Weights of a small transformer language model: width 256.
MLP neurons of a small language model. Each row is named by its layer, matrix (down: output weights) and neuron, and shows model dimensions 160-223. Each number is 128 + 32 x the weight over its row's rms, rounded and kept within 0 to 255.
A block is one neuron, or neurons of one layer that tend to fire together. Before each block is what it responds to, as a language model described it from the Wikipedia text at the highest values.

Description: Split preposition endings. Final word pieces that complete a preposition or connective split into subword tokens, often opening a sentence: Af-ter, B-y, Dur-ing, H-ow-ever, int-o.
L5.down149 [ 97 107 136 143  99 176 137 206  94 137 140 140 141 127  92 123 158 130 138 121 127  70 107 156 103 129 119  94  77 172  60 110 159  85 162 122 116 110 161 140 146 134  91 107  71 129 174  81 116 111 214 139 132 123 130  95  72 144 112 131  95 103 230 106]
L5.down179 [141 136  68  75 150 141  54 140 162 202 113 114  58 133 153 176  89 145 165 115 126 108 118 111 114 146 145 225 103 138 143  92 119 158 154 127 159 155 165  76 171 125 153 148 211  89 123 148 108 148  95 137 158 149 129 104 158 164 163  67 111 116  74 129]
L5.down1250 [162 127 116 162 159 120 150 173  90 142 150 146 180 119 151 105 107 161  93 101 133  90 138 108 103  82 155 141 128 117 144 150 192 148 147 137 123 119 167 127 207 121 108 137 165  84 142  45 111 131 160 155 130 101 144  83  86  90 143  82 178 120 103 104]
L5.down1322 [199 133 112 148 112 131 127  82 141  92 159  91 159 142 136 163 124  65 133 138 150 132  92 198 127 173 155 135 170 108  94 150 113 124 111  67 136 136 158 157 142 132 176 113 127 112 119 124 119 151 100 161 166 182 190  93 143  72 183 131  78 116 139 114]

Description: Section heading closers. Closing == or === that ends a Wikipedia section heading (==Career==, ===Mottos===), plus weaker mid-word fragments like or, er, on (direct-or-ial, own-er).
L5.down435 [135 153 109 143  85 142  93 185 148  93 155  79 150 123 185 105 116  80 109 147 163 126 138 168 116 141 226 136  45 135 126 170 150  97 129  92 130 141  71 161 181 154 163 108 126  93 105 123  94 129 123 129  49 154  36 117 128 124 159 104 107 154 159 159]
L5.down918 [ 87 155 150 118 129 105 123 168 189  87 117 108 139 104 106  80 134 156 119 111 146 153  58 194 159 132 145 126 126 115 106 138 133 117 123 175 134 136  93  82 100 126 131 207 118 130 138 102 178  13 130 111 155 149 113 114 161 195 124 101  69  87 157  88]
L5.down1197 [160 181 114 110 109  75  85 137 160 149 126 117 183 116 144 112  97  66 124  98  96 106 154 137 139 147 149 108 155 130 111 134  75  99 179 156 121 154 149 124 136 165 134 128  79 101 102 163 154 146 176  99  85 102  72 173 122 132 136 144 119 117 159 190]
L5.down1218 [158 115 106 122 128 133  77 100  90 100  96 148 142 112 180 135 121 105 119 147 104 151 185 125 104  81 113 162 153 118 145 166 132 105 203 185 106 125 123 112 124 132 132  75 183 131 117 117 113 127 107 115 110 148 116 143  79 126 156 119 119 137  10 183]

Description: Word-final suffix pieces. Suffix tokens that finish a split word, above all "ent" in -ment nouns (engagement, management, parliament), plus -ed, -s, -ing, and "of" after nouns like development.
L4.down1404 [180 108 146 115 136 142 145 174 144 156 145 107 140  97 154 168 104 108  66 108 110  79 165 159 121  53 110  70 131  92  90 151  81  80 104 125 122  88 119  90 196 180  96 121 122 148 179 136 138 181 144 141 132 131 126 123 152  85 145 121 121  57 109 112]

Description: Mid-word "ou" fragment. Word-internal pieces, mostly "ou" in the middle of split words like thr-ou-gh, gr-ou-p, h-ou-sehold, with weaker cases such as d-ec-lined and he-l-ping.
L5.down609 [154  65 115  74 152 131 162 128 120 118 161 153 115 125 153 151 117  94 171 181  89 182 104 110 115  76 123 151 109 129  58 100 109 123 189 101 149 115 181 110 178 103  99 172 110 170 137 138 168 172  95 168 142  98  58 167 164 109 104 140 133 195 170 118]
L5.down730 [ 98 125  85 124  92 111 113  96 163  90 108 167 138 165 165 157 161 134 116 136 152 125  76 150 156 184 109 129 152 137  87 108  93 147 141 159 104 144 113 109 152  98 122 154 142  97 133  98 149 146 102 163 129 102 121 178 170  95 161 173 131  96 151 102]
L5.down1000 [123 166 150 115  70 155  98 112 166 103 180  85 114 106 150  92  96 190 112 119  47 147 130 103  67 154 166 153 173 155 139  99 151 168  97 131 104 123 205 138 152 108 136 126  82 114  98 132 162 127  87 172 190 132 150 122 120 141 117 105 134 133 181 127]
L5.down1504 [171  86 151 131  72 172 182 112 112 130 185 154 163  98 143 165 152 108 150  86 113 135 155  83 225 128 106 151 123 107 102 141 156 160 137 117 127 131 114 108 135  46 150  80 125 115 129 146  99 109 124 100 122 117 159 133 148 127 115 106 129  82 207  98]

Description: Section heading closers. Closing == or === ending Wikipedia section headings like ==Career statistics==; also occasional mid-word fragments, e.g. Sep-t-ember, de-f-eated.
L4.down773 [160 136 100 183  85 106 100 164 136 165 140  79  59 161 163 129 120 145  81 133 129 110 156 167 119 123 203 120 106 124 115 108  54 124 116 153 175 126 111  70 142 119 122 164 186 125 134 150 138 144  87  68 138  71  95 106 126 130  96 132 188 119 124  99]

Description: Mid-word fragments, esp. "League". Middle word-piece tokens inside a split word, strongest on "ag" in "League" in sports text, also Ale-k-sandr, Min-is-ters, Gener-al.
L5.down180 [136 129 169 122 128 110  76 106 160 109 131 137 101 155 124 177 203 136  76 155 183  90 166  87 139 138  93 102  97 121 170  67  70 102 111 173 125 188 145 120 168 164 147 125 132  56 112 119  76 100 149 182  74 106 117 132 127  60 151 133  99 165 146  82]
L5.down632 [127 164 105 146 154 143 116 130 167 106 142 141 129 181 111  89 166 169 158 122  97 101 134  85 101 108 159 115 129 142 139 158 137 165 124 140 165 106 158 133 131 164 130 131 137 183 156 141 167 135 148 167 122 108 102  45 122 147  81 132 147 151  91  84]
L5.down928 [ 94 119  83 139 109 171 108 123  96 154 108 100 136 146 153 134 127 138 172 145 177 159 150  98 114  91 116 122 148  80  98 117  88 122 188 193  95 105 137 173 104 134 117 144 136 102  78 139 128 117 163 171 104 153 153 190  94 139 134 123  91 109 107 144]
L5.down1206 [123 112 195 177 133  84 113 191 132 134  69 129 121  84 153 162 130  86 101 138 122 109 162 116 157 112 145 138 122 149 161 107 148 131 146  66 138 177 191 126  80 112 115  83  83 122 152 134 165 129 153 155 109 136 122 134 120 198 137 185 139  77  66 101]

Description: Mid-word subword continuations. Inner or final word pieces that complete a word split at an unusual point, such as Farm-ers, declar-ed, Char-l-es and Pub-l-ic.
L3.down870 [ 56 162 100 101 141 141 135 150  96 140 153 101 115  99 119 116 177 157 148 125  87 112 130 186 124 188 101 175 153 100  80 180  84 133 172 170 150 174 187 153 118 127 149 127 157 160 138 135  83 169 111 157 112 163 126 104 178 122 195  84  97 113  64 104]
L3.down1062 [174 148 125  67 156 154 134 137 150 162 103 111 123 119 103 142 118 175  44  82 154  78 112  92 164 145 146 114 173 146 133 164 150 148 118  92 201 113 126  91 138 178 107 119 105 115 133  88 127 173 114  86 109 172 147 122 131  84  94  85 129  49 136 122]
L3.down1441 [155  71 122 134 126 188  91 167 108 120 167  29 137 130 122 139 129 129 104 136 141 132 180 162 157 107 188  74 100 142  75 100 155 148 164 153 158 142 134 129 165 116 102 151 178 101  95 140 119 144 111 119 127 137 159 130 118 150 117 177 100 119 111 148]
L3.down1448 [126 167  86 137 141 174  81  66 112  90 122 114  67 152 144 130  80 124 117 172 148  53  88  89 102 103 114 164 189 171 157 185 172 180 158 120 159 150 139 135 110 146 140 105  92 130 133  93  69 153 118 110  37 116 128 159  74 215 153  74 127  99 136 133]

Description: Mid-word fragment continuation. Short subword pieces in the middle of a common word split oddly by the tokenizer, as in diaphrag-m, Leag-ue, lag-o-on, com-m-unity.
L3.down281 [111 129  60 116 153 179 105 116 167 143 110 179 109 190  91 140  81  69 163 113  81 110 155 166 136  78  83 147  61  65 198 154 124 121 131 124 144 181 122 120 180 138  91 171 147 139 138 146 119 157 120  83 104 178 171  98 137 117 128 144 145 128 136 118]
L3.down591 [151 156 124 142 168 101 109 196  85 117 100 124  83  83 144 139 125 163 109 167 136 145  74  76 128 160 108 106 127 146  71 128 138 121 101 123 175  91  88 146 152 123 132 152 104 157 107 205 138 101 110  97 135 183  69 125 139 156  81  96 149 130 159 144]
L3.down844 [ 93  83 135 132 137 129 134 137 141 123 147 131  76 204 107 213  91  52 171 123 130 130 147 149  70 114 149 144  98 137 184 153 146 101 105  59 109  98 138 146 156 105 151 125 113 140 133 151 128  78  70 152 104  78 128 118 132 175 109 170 113 139 148 167]
L3.down1310 [114  65 120 127 124 117 164 125 164 154 102 106 175 166 115 122 111 154  79 174 164  52 119 192 119 119 141  98  85 109 138 180 100 131 142 143 162 141  96 171  92 124 142 156 158 160 108 179 164 158 108 141 115  79 143  77 130  54 158 173  73 221 152 126]

Description: Plural noun suffixes. Plural endings split off as separate word pieces on nouns, especially people, such as student-s, Engine-ers, ministri-es, childr-en.
L4.down708 [155 151 172 108 119 123 108 147 105 101 129 119 179  90 148 114  88 144  75 126 129 179  96 111 115 128 159 110 140 134 131 160 132  82  99 178 161 113 122 114 129  98 144 164 165  90 133 186 132 133 140 178 122 198 137 136 175 150 110  88 180 141  74 137]

Description: Mid-word subword pieces. Short word-internal fragments inside words split into several tokens, strongest on the l in pub-l-ished, pub-l-ic, pub-l-ications; also ann-oun-ced, circ-ul-ant, per-i-od.
L5.down837 [ 89 101 112 125 108 103 120 175 157  79 161 137 104 125 159 153 137 141 127 130 155 119  65 144 128 127  93  99 108 164  87  93 123 110 169 159 110 142 139  84 137 141 137 111 128 118 181 109 164 120 106  92 122 140  75  97 147 154 160 142  89 144 186 103]
L5.down951 [134  88 115 145 136 181 134 101 100 150  97  64 156 129 178 149  86 141 108 162 174 124 167  88 126 144 124 134 169 152 149 167 103 138 107 154 111 123 242 124  69  92 131 166 163 144  67  77 135  89 137 123 110 204 178 133 124 124 136 133 117 228  86 115]
L5.down991 [134  95 142 114 117 132  70 129  83  84  68 100 164 120  96 122 104 138 152 124 165 113 100 111 139 220 105 148 101 122  98 140 111 140 122 164 110 122 116 131 191 135 114  93 104  85 104 132 120 167 150 103 152 136 102 140  88 105 128 134 108 132 195 136]
L5.down1148 [115 150 142 160 163 143 102  68 140 180 146 114  88 145 149 106 141 157 133 136 105 132 103 116 116 149 115 147 160 105 115 175 129  95 157 115 134 115 155 100 197 149 234 165 168 121 101 102 112 172 153 118 103 118  35  89 166 144 115 151  57  94 141 108]

Description: Word-internal piece after d. Word-continuation pieces right after a split-off "d" or similar fragment, such as due, direct, conduct, Hindu, known, Championship.
L3.down52 [152 145 189 181 136 119  86 124 127  85 166  70 125  97 100  80 109 108 138 125 153 103 118  96 163 179 151 117 159 142 104 156 100 153 130 166 106 192  84  83 173 107 141 106 160 100  24 176 140 122 136  74 225 109 146 137 114 133  97  89 134 172 145 128]
L3.down346 [ 97 205 142 121 158  93 116 114 102 141 144 111 165 146  90 104 150 125 212 166 111 125 130 151 136  92 150 120 136 100 136 141  91 172 150  98 139 163 153 150 126 129 129  86  85 142 126 138 134 155 130 121  88 123  96  47 117  78 182 100 119 190 104 144]
L3.down373 [154 125 122 115 119 185  92  86 132 145 113 119 204 110 138 123 109  99 136  75 103 101 115 104 165 121 114 136 185 132 106 150  81 132 115  93 100 122 149 156 109 116 157 103 127 128  62 180 113 134 113 137 161  55 160 117 182 157 123  82 103 151 195 165]
L3.down1041 [100  72 104 122 105 201 105 204 206  90 134  84 133 154 108 125 155 180 129 135 138  70  75  85 119  79 108 112 115 171 108 168  84 128 106 158  59 131 173 160 115 161 121 120 129 131  98  82 144 120 197 159 123 124 121 156 176 123  95 151 110 127 135  55]

Description: Word-completing suffix pieces. Final word-piece that completes a longer word, especially -ent (Regiment, engagement, ventral), also -ed, -ly, -ial, plus "from" after past participles.
L3.down43 [113 165  70 126 121 138 104 104  71  80 143 175  75 150  94 184 134 146 131 141 150  88 109 157  64 128 107 122  30 165 158 163 196 106 148 112  80 125 127 146 146 148 155 145  66 105 112 101 174  96 177 179 139 142  62 144 146  99  89 120 147 127 154 162]
L3.down182 [142 203  96 127 104 171 142 102  91 114 104 103 177  88 126 150 136  69 135  42 101  93 152 106 116  54 128 108 137 174 143 183 173 174 152 119 167 155  99 106 137 109 137 146  88 146 140  97 171 133  57  79 140 110 145 113 131 122  84 137  44 104 160 164]
L3.down637 [150 127  85 129 145 139 100 135 151 117 107 127 132  61 127 127 158 115 111 131 163  88 116  77 104  94 153 204 133 177 111  70  90 157 123  97 137  98 121 161 127 144 163 228 124 150 170 110  91 159 103 109 112 120 136 148  97 189  88 184 139 123 129  75]
L3.down1186 [ 82 106 115 143  55 174 187 104  72  89 133 180 101 100  95 151 145 111 113  87  81  80 123 133 153  62 102 166  59 110 110 176 135  76  99 167 130 166  55 109 162 166 145 144 150 119 122 124 168  94 192 128 175 101 117 111  85 131 145 150 141 102  76 138]

Description: Mid-word continuation pieces. Second or later subword pieces finishing a word split across tokens, in open'ed', pan'el', Saud'i', infant'ry', Cent'ur'y.
L4.down1382 [150 173 145  77 177 106 159 155  94 144 159  90 142 128 151 159 155  84 153 104 124  92 140  93 130 110 177  92  99 164 107 128 145 187 113 123 110 183 133 167 156 138 138 111 109 201 169 174 137 135 138 129 100  99 161 107 102  78 113  79 132  87 176 156]

Description: Word-completing final fragments. Final piece that completes a common word split into odd fragments, such as y+ear, tim+e, h+our, liv+ing, qualify+ing, finishe+d.
L4.down992 [112  87 154 170 111  97 124 111 202 109 143 138  69  56 114 212 169  85 138 118 171 109 156 110 107 145 152 103 109 103 100  94 116 171 160 134 118 102 114 119 173 135  93 171 116 161 153 162 123 163 151 129 133 130  66 139 212  93 124 111 103  75 123 108]

Description: Split past-tense verb endings. Final word-piece completing a verb split into pieces, mostly past tense or participle, as in cre-ated, open-ed, mad-e, bough-t.
L5.down684 [135 110 162 116  78  70  93 167 106 121 146 154 156 155 176 105  81 152 105 146 131 137 145  98 147 130 123 128  84 203  87 108  95 139  85 119 181 156 202 142 141 140 185 131  89 153 151 156 136 137 156 154 157 128 149  74 155 127 133 125 136 139 150 131]
L5.down1050 [147 108 124 119  81  95 106 216 178 128 125 169  92 130 124 142 132 144 111  84 124 120  97 154  97 133 146 132 152  59 116 200 100 119 137 132 130 102 138 125 166 152 135 108 107 100 127  95 134 126 173  95 117 102 127 153 167 126 174 107 174 168 106 128]
L5.down1251 [123  62 171 115 153 125 152 150 143 111  90  95 151 158 131 140 107 120  88 126 119 139  46 153 129 157 126 150 112 176  73 153 200 144  76 124 115 141  81  75 124 150  46 115 138 143 118 167 117 125 143 125 125 143 104 144 113 137 108 136 134 133 154 123]
L5.down1524 [137 143 117 165 139 186  82 188  67  74 111  90 114 127 191 207 176  88 103 151 130 159 119 121 111  82 105 108 139 183 129  72 103 173 164 173 160  65 106 103  88 119 124 147  59 157 144 122 113 139 149 129 129 129 136 162 127 120 149 111 126 117 147  82]

Description: Mid-word subword continuations. Word-internal suffix pieces finishing a word split into fragments, strongest on "ing" in "during", also "ed", "ong", "it".
L3.down77 [142 144 131 203 139 120 156 114 155 115  82  78  83 149  79 110 118 137  94 179 123 130 147  94 121  76 102 181 111 111 146 132 130 199 105 124 107 164 129 216 191 137 172 121 154 127 111  67 130 133 147 135  67 119 178 153 136  72 146 140 142  87 181 138]
L3.down471 [122 108 117 117 144  98  92 105 115 134  60 133 149 165  79 153  74 158 129 145 148 112 107 179  93 137 120 158 149  92 112 131 127  82 126 101 114 147 123 104 175 153  85 117  28  74  84  88 120 141 123 132 204 149 113 138 125 134 204 136  87 149 112 104]
L3.down606 [168 122  80 144 113 112 126 162 119  78 109 121 103  68 126 140 142 176  83  96 138  63 176 157 182 187 162 128 154 168 156 107 157 192 114 140  95 132 117 128 136 133 127  93 122 102 109 168 107 109 133 166 142 124 110 131 109 154 121 142 183 138  72  99]
L3.down607 [198 113  99 148 104  70 180 126 163 122  79 103  69 127 136 194 138 162 186  69 136 147 110  99  88 156  86 177 151  75 120  98 130 144 195  46 169  79 173 168 155 128 109 161 138 141  91  93 112 134 104  82 146 105 154 118 119 146 108 106 131  83 166 139]

Description: Mid-word vowel fragments. Short word-piece fragments, often a vowel like u, ue or on, inside a split word, as in D-ue, prod-u-ction, St-on-e.
L5.down4 [137 114 116 127 190 186 125 157  81 172 126 164 122 176 113 154 199 128 145 171 127 169 109 125 176  96 115  88 108  82 103 121 125 113 142 113 117 150 140  96 171  86 105 112  87 142 117 117 191 144 181 138 111 153 114  79 108 162 187 119 137 135 156 111]
L5.down84 [112  95  52  96 189 143 183 100 156 131 131  95 177 123 135 157  91 176  76 154 184 116 153 130 126 136 113  87 146 171  84 122 189 207 127 124 129 179 144 213 136  67 139 114 108 110 125 122 162 150 137 100 143 112 151 138 160 152 148 173 106 129 152 138]
L5.down452 [134 128 178 165 154 156 183 103 109 134 106 107 109 132 127 188 136  98 182 139 108 161 150  86  91 103 129 127 126 151 167 143 171 112 130 163 115 115 147 125 193  68 136 150 116 100 113 201 163 119 174 148 105 114 104  89 133 137 160  48 162 148 109 119]
L5.down1328 [129 175 110  67 174 143 153 126 128 128 168 125 140 191 135 151 141 115 184 138 163 135 141  92 148 128 124 127 197 105  98 118 144 201 128 129 107 168  91 223 166 141 102  72 109 150  98 107  83 155 123 136 128 106 123 169 111 147 166  95 139 113 128 172]

Description: Word-final completing fragments. Last subword piece that completes an ordinary word split into fragments, often in headings or tables: leag-ue, Grou-p, the-y, Hou-se.
L4.down1448 [ 99 111 139  83 153 101 136 152 118 100 109 180 153 128 114 203 101 101 112 148 124 171 140 129  93 114 169 115 136 157 156 150  75  70 175  72 150 173 110 172  56 112 122 113 122 121  91 176  99 184 142 183 124 174 146 116 133 125 144  73  93 145 145 179]

Description: Mid-word suffix fragments. Word pieces that complete or continue a word split into fragments, especially function-like words such as be-ing, with-ou-t, becom-ing, previous-ly.
L5.down37 [ 37  94  94 143  79  90 154 106 136 119 131 155 119 121 205 162 120 154  98 133 172 148 159 100 197 114 186 201 143 151 113  87 120 167 109 122 164 154 124  70 147 107  97 135 184 134 154 163 169 140 167  80  69  72  98 130 143 141 115 138 126  85 138 169]
L5.down1105 [160 112 121  98 154 117  60 120 147  86 175 143 116 134  83 140 137 168 116  99 122 123 115 131  88 108  79 170  82 129  76 115 113 124  88 134 135 100 105 165 182 120  88  96 159   4 148 134  84  58  79 119 168 158 110  68 144  90 139 122  97  51 120 123]
L5.down1259 [178 160  69 108 128 213 151  99 127 164 105 120 100 129 129 108 101 120  82 105 125 171 117 144 124 105  68 132 147 110  98 115  96 153  86 148 133 152 118 123 113 124 130 135  86 101 146 104 132 141  75 130 143  52 122  81 147 102 111 129 139 159 142 139]
L5.down1306 [129 148 156 104 114 130 100  88 138  78 109 111 115 112 117 128 141 120  97 166 136 186 113 102  74  85 135 180 164  95 172 129 137 186 117 133 178 155 144 116  73 134 155 183 135  67 142 114 113 153  55  96  85  98 100 171 134 165 126 175 111  77 121 107]

Description: Mid-word completion pieces. Short word pieces that complete a word split into fragments, mostly verb endings like defeat-ing, nam-ed, mak-e, and name parts like Ch-and-ra.
L3.down29 [123 133 120 146 139 121  94 143 141 109 115  69 148 169 167 135 120 124 121  83  58 132 167 138 114  91 131 132 104 137 130 173 102 161 160 165 146  82 122  72 113  98 149 140 132 168 170 109 147 152 117 152 143 122 123 122 177 162 125 136 149 118 131  73]
L3.down806 [125 125  96  85 115 187 162 147 162 111 117 182 162 154 151 113  78 109  53  98 124 125  98  91 163 103 145 174  97 144 121 144 171 117 113 135 140 135 123 101 135 186 134 152 134 144 110 198 151 132 123 131 164 126 126 118 110 115 160 116 130  94  45 156]
L3.down867 [123 128 119 120 139 134  84  84  92 163 139 182 122  86  92 103 174 127 114 155  92  96 197 117 118  96 125 135 106 165 153 146 125 156 107  98 102 114 134 113 112 162 116  88 119 134 108 123  99 181 177 105 117  91 130 126  86 168  87  97 137  78  98 159]
L3.down1436 [153 104 142 146 156 129 186  60 156 130 132  90 122 113 113 113 183 117 128  62 109 106 141 111 134 143 128 145 101 159 168  87 135  76 124  88  39 109  74 111 127  76 115 140 105 111 148 143 142 128  77 103 173 140 150 133  81 144 115 177 162 133 127  98]

Description: Mid-word continuation pieces. Word pieces that continue a split word, most strongly the ending after open (opening, opened), also Ken-y-a, Copen-h-agen, Bill-b-oard.
L3.down119 [ 79 129 189 147 119 170  57 118 116 160 132 101 135 159 142 145 130  90 143 131 135 146 113 127  57  99  81 146 143 136  98 171  81 102 141 186 140 101 147  98 122 119 163 118  41 134 111  84 139 198 120 178 164  99  96 142 136  68  93 153 171 111 113 194]
L3.down586 [102 136 167 145  70 142 136  93 213 168 115 118  97 141 170 117 136 101 114 119  99 132 104 149 167 113 164  86  99 129  81  99 130 160 123  99 150 133 102  88 115 109 101 100 122 125 113 115 166 158 110 132 133 166 165 131 148  90 134  33 154  95  57  72]
L3.down1345 [178 153 102 160 136 111 111 147 135 111  93 115 183 131 141 108 132 121  79 119 125 175 105 136 111  82 161 111 101 156 136 135  92 156 141  92 121 202 161  90 137 131 172 133 116 123 134  88 137 142 157 101 108  79 127  47 104 154 144 110 208 128 114  89]
L3.down1382 [116 135 197 183  96 142 139  80 166 116 132  92 143 138 115 164 169 141 116 152 105  85 171 162 140 123 148  88 148 123  90 100 134 153 140  70  93 113 135 123  88 146  96 111 100 120 177  43  91 102 100 101 122 149 139 137 140 218 148 149 120  77 111 117]

Description: Mid-word completion pieces. Word-internal continuation pieces that finish a word split into tokens, mostly ue in League and u after Q (Qualification), also report-ed, reg-ion.
L3.down37 [159 158 127 109  86 143 104 128 119 155 120 150 114  88 161 133 145 126 117 111 156 119 109  86 128 133 126  46 115 131 106  94 162 152 115  93  85 125 137 110 136 100 137 119 127 160 122 124 115 161  76 176 137 154 111 111 115 120 101 209 155 173  94 150]
L3.down430 [113 101  93 185 148 132 139  68 133  97 143 148 122  98  96 149 160 120 134 108 108 121 168 132 138 145 148 121 127 166 163 120 182 188 134  69 130 106 145 147 161 138 127  90  95 118 117 137 135 212 159 157 164 142 147 176 187 149  70  56 168 120 112 116]
L3.down1226 [ 69 111 108 127  88 173 160 180  88 106 130 120  61  97 145 150 149 133 152  99 107  76  87  99 135 185 155 103 122 129 147 143 140 120 141 125 119 128 185 154 133 164 130 154 110 112 140 125 127 109 119 167  46 135 142 116  95 142 149 160 166 100 124 163]
L3.down1344 [136 127  75 129 137 147 138 127  98 146 164  78 139 147 177 196 129 157 104 137 108 157 154  98  90 182  80 127 101 143  73 127 169 169  96 145 163 121 146 130  87 156 132 100  98  80 154 186  85 133 111 139 172 196 104 202 126 152 124 137  84 123 101 182]

Description: Mid-word fragments. Short middle pieces of words broken into many small tokens, often names, such as the k in Bourke, or in Georgia, ian in Chiang.
L3.down220 [158 135 118 153 154 142 140 148  99 158 129 113 121 126 135  70 143  91 119 105 112 113 149 133  79  75  80 154 127 125 127 140 101  57 198 123 113 164 170 118 177 113 101  96  83 189 129 167 110 136 162 180 111  80 122 136  94 114 161 128 184  80 130 186]
L3.down390 [114 125 136 174 111  63 123 104 153 104 123 149 130 185  86 117 110 109  98  69  86 127 140  98 146 132 102 142 125  67 127 150 125 173 126 151 140 133 145 104 173 149 121  89 111 158  76 151  65 158 108 100 135  89 143 106  80 139 134  97 159 100 155 128]
L3.down789 [176 153  98 107 152 135  92 128 150 226 146 112 131 172 134  87  87 147 150 120 159  58  90 106 110 151  99  71 166  46 155 164 152 107 154 169 147 134 116 161 196 143 116 104  89 141  92  86 134 126 160 150 121 100 130 121 121 139  84  95 126 114 148 104]
L3.down1135 [138 171 108 118 145 139 158 134  48 102 162 120  70 183 165 151 130  87 148 106 119 101 121 140 178 143 161 103 132 115 192 112 184  71 133 140 130 196 123 133 150 125 133  77  97 109  96  94 128 135  94 127 142 109  76 214 146 137 146 126 105 127 113 119]

Description: Mid-word spelling fragments. Short subword pieces such as re, le, ire, ure, ate in the middle or at the end of oddly split words, e.g. inc-re-ase, A-ure-lius, reperto-ire, Mauso-le-um.
L4.down976 [127 155  59 151  84 145 118 154 112  84 173 132  18 144 166  91 106 151 134 143 120 141  73 108 122  96 105 133 122  94 120 120  90 119 104 151 185  81 136 168 107  82 103 187 134 148 114 166 116  80 107 112 132  90 179 170 160 162 137  92 130  92 115 135]

Description: Mid-word subword fragments. Short fragments inside words split into several pieces, especially after "ro", "le" or "pro", as in Gro|s|sing, Ple|as|anton, Di|oc|ese, Pro|v|idence.
L4.down698 [147  98 129 122 145 108 181 149  52 180  81  87 146 129  98 132 152 162  89 141 107 169  96  95 117 132  59 182 138 107 130 104 122  85 117 150 110 142 143 157 182 114 162 133 101 132 101 161  84  97 148 135 170  98 151  98 127  88 106  95 148 151 113  79]

Description: Completing fragmented common words. Later pieces of common words split into odd fragments, mostly prepositions and connectives such as Bef-ore, af-ter, Dur-ing, H-owever, also mult-i, per-i-od.
L4.down1175 [121  98  81 164 126 111  83 209 153 118 135  87 178 111  75 122 185  78 128 137 130 163 108 169 110 148 109  84 120 132 103 122 150 110 133 109 115 150 129 119  89 137 150 107 177 104 125 170 130 113 200 160 142 190 143 117  73 165 120 139 160 116 136 139]

Description: Mid-word split fragments. Small word-piece fragments in the middle of common words split oddly, especially the second m after com- (com|m|ittee, com|m|and), also beca|us|e, telev|is|ion.
L5.down264 [148 138  69 158 117 149 137 112 154 135 124 134  28 170 156 128 171 146 147 133  63 127 128  94 134 104 111 114 131 172 170  42 112 160  50 118 109 137 105 170 156 108 172 168 118 181 141 133 111 100 141 102 117 136  83 179 115 128 166 130 136 116 128 124]
L5.down274 [135 130 106 109  79 103 153 146  87 170 144 114 187 103 170 136  69 181 106 135 173 125 110 146 132 131 115  44 145 129  34 102 145 158 174 154 146 135 108 128 118 163 106  79 136 202 125 189  90 179 145 133 124 122  99 113 106 147 148 121  93 132 158 106]
L5.down324 [153 139  92 168 157  94  94 131 175 136 112 142 132 115 149 126  72 122 109 110 175 169  53  95 146 204 119 116  94 123 120 130 123 137 160 160  93  88  62 168 131 138 131 143 132 135 150 142 171 178 123 124 148 139 158  73 122  64 138 106 143 136 155 158]
L5.down1090 [152 141 121 129 115 107 132 150 149 116 130 105 139 137 107 112 113 121  86 133  73 110 163 149  82 107 146 128  95 124 145 130 178 132 126  76 130 122 157 119 189 132 138  86 175 117  96 161 154 131 127 148 146 138 152 112 172 137 156 167 115 138 148 144]